python train.py --num_attention_heads=2 --vocab_size=10113 --norm="layernorm" --schedule="wsd"
MLP neurons of a small language model. Each row is named by its layer, matrix (up: input weights) and neuron, and shows model dimensions 32-159. Each number is 128 + 24 x the weight over its row's rms, rounded and kept within 0 to 255. Numbers have three digits each.
Before each neuron's rows, "fires on" lists the tokens most often at its 100 highest values on Wikipedia text that the model never trained on.

fires on: "| ", "\n", "of ", "while ", "- ", "\n  "
L4.up261:123154132137133112122127098129133156112089149125116094141121124126125136128155091152122118098161090136120094088100137130095141140152163149115117139114156108145149103139152126129200103113144101119136146135081130110110101102138148123098142148096114138105153109141111146133114173142136112106128147163117111180156165151154110127175106147136146101126129133131110156145115118119110119145112

fires on: "ob", "il", "does ", "Un"
L4.up335:148130128089092133099095149088133166096069100114085137114138138118143115114130108147121116125118112142093125137156102130160164113139127124122115107117147100096119114156140128164099098104102079180092088175111162143144126092176074113131150138154109143138149137131131137115160170133146110125129142126117131090107124095148129139142142154152119142133108155099104143147143078141130120111112

fires on: "m", "d", "t", "and ", "it", "att"
L9.up211:157095102129110092140124134128140108125095119166131126140167126054108139089127096145130106138074147136078146156130131116108143083101099120123148098138149121113157140122141139142083165124105106159128111157121087157180130088088082133161156163121116142144104179112122155153144128179155104096123124111148147136104129107148139127099154133167108074109107113120105114133113117160090112102136

fires on: "Man", "men", "Cas", "man", "eg", "Mir"
L2.up112:097121150141137138121170148127123131160103084135162092094149118143134122108111108143122146133105093105114103117135147103137111109109111089137103113103133120141128118119149126109134138106108104143137102168150142117123141142128100107159178160152130158109114134161122150152182131156095140146104133092116119155153171132176126152191115120155152130130094139160097156123148174158143141123121

fires on: "un", "following ", "these ", "end "
L5.up331:106142088077112123107128149141102157179165126094128127142149136120141137125151119123102104175113122145124133148119091120146183144099128144118167137115143167134099146099124138127149107113109114147114131170097156097082142126156113121093149143092149103147180133136114110131135146081141096140138119141150126105134130107119118190109143125155121120096163109122111116139139164155143101097084

fires on: "tion", "following ", "Of", "down ", "condi", "until "
L2.up170:113113117174125101147147130170141123160125176168133144151109108147153115138139106141137181082151114106123142135114140140096157087161082156141132096144129123082105144133157095152157147098155114101115117119140171092144140141140108140099108192175093133091127121160126166107125122140104083141104126149100102177118157156149126110135173118101119108099096135110164144138125159151128111121067

fires on: "en", "c", "per", "or", "rec"
L9.up139:117106143116126106097107125080112150141107125176137126113124155106161153125154140129110166119096130096131139133131117102107121156128087153126115085108091106121174118111161138153177142116154122110090119140078146122161154120100156111121155064149154147149105152146092160154136153118122144076080111090113156149121135117115112111133118186150164155118154135126163116163132095171106114111199

fires on: "ard", "ure", "album", "Label", "Authority", "composer"
L2.up359:127150115142133130138146093108184121146133076123144124137130170088113106135141123107130119119147157078115113143159150088124113148146134087129122092145149130104132086126121074107102133161126122097170123128121165072118140105108122129114116106108100151079131108131099137116146183104144145136132155093113123148139138152144109079109121124107148139079100165175118118102169159132135145134128

fires on: ", ", "(", "zh", "York", "Fort ", "iz"
L8.up189:144142163123088129157137136128126125166130133148140119141141143122137062146157096045140173160139117101159163143142121164146146121167125100118090114090132096130114091150158110140135119141133103162095088129115118134112141125116104124114164103098104084163166101117118147144110142118144140150116139124107114149131113150130148142173111128124139125146098164154141116152178088125145164121051

fires on: "Comp", "ew", "comp", "prof", "purch"
L2.up301:130126143101138150137094145109116153142124160144122139113161142136142140119135097090114061167141143153119110131155141126126117152126109123128130125144161128092111114105157139113136109154112144183097138129130123130129101099126116145155073158095079146138122112122108141051142141133117112114101148077131134130116163162152136140146099114147159086153113163120122132138146113137076133118108

fires on: "dis", "en", "super", "sexual "
L2.up114:122135140124107111125130103151144154148150133103144167122155127070103097149151131170065127149101132132121138121131095134145148122085103092079127112145108126101121141132122094132117103119136150137130105140119118124118146098125114103122186133136146130085169154174078109109125111088106110117123173138121145129130146112135155127119145163080135136113168176092127134105103091146163131107113

fires on: "h", "o", "w", "Kum", "sh", "ek"
L9.up3:125147098135096124126121157101139143098131127138131135112148126124114081107094104115126107146166089136122190105108136093125134094125115111163120136170139122118111138145093122117095124142084104159094140090146155133148143165139124122119118124105101125107200118146147168134152180124103107111102106132131111145096132116144133114116084107122136122155116164184106146119162163119091139067107

fires on: "de ", ": ", "of ", "bu", "ü"
L4.up276:092118122118107126130120110114142161121111126140111159111183142126104094119149124150137113113148114151157116119117121099158135120121120118089135117147109108103124144117144104141084101115142102136152091103102136149167121108159104132076154119096136110151124142141138115134159084125117128097115164118158173129124162151158134108139115159107114110147123147168138105114180101118128124076171

fires on: ". ", ".", "ropol", "film", "Dis", "Entertain"
L4.up275:100165130149122108127148122122198126159103127128132151135089183132137123093151125108135125136155106129123124119159126155137118146156107148097092103090139103135150158118146099100096117143113150133118132149124134133151162114174115096146139169143120155090098157149113148134160111133160087055102137104145148125151164143133158132145127153129144141154091099148112174150159083108163129101139

fires on: "of ", "er ", "le ", "lin", "by ", "ence "
L2.up148:078148138131182098180135111135131161133141163118154152134124089186085097138178095150147119140129112148144130157149112175084072121085126179147136080120104113113139099146130134095102159136101118135158104135101114127159135103130117134139178123131086136119128128105151124112120127148129111137152118147171111133119144119136173137107143129116110119111167126108086106109147095125107091141142

fires on: "ing", ":", "bit", "ted", "aur", "le"
L2.up119:123157177147158101134157101105111129138129131166097149100103146131142153131101092133132122109142151115118099122160086150113145125152137132104134106077127148115115124127114090114107128169140135106117119120114160096059125161093146103163118159150099159130128116151129127160133157106132118112083120096146151117147125116147070146117152135093154126109096142129134153115154159178096135192136

fires on: "to ", "-", "before ", "time ", "not "
L4.up348:110132151108104085141153126127146097149118072115114106168150141116140119108161134090079113097132130110149131084092162141156109134117065126107130146129141136124123147089144099147103156124131140127102124151085133115134106089092138125151118122100143178128145099144101143139150116070125118156121140168122125112189120155146120110082129117114130103115165123145126140130109146092106090130105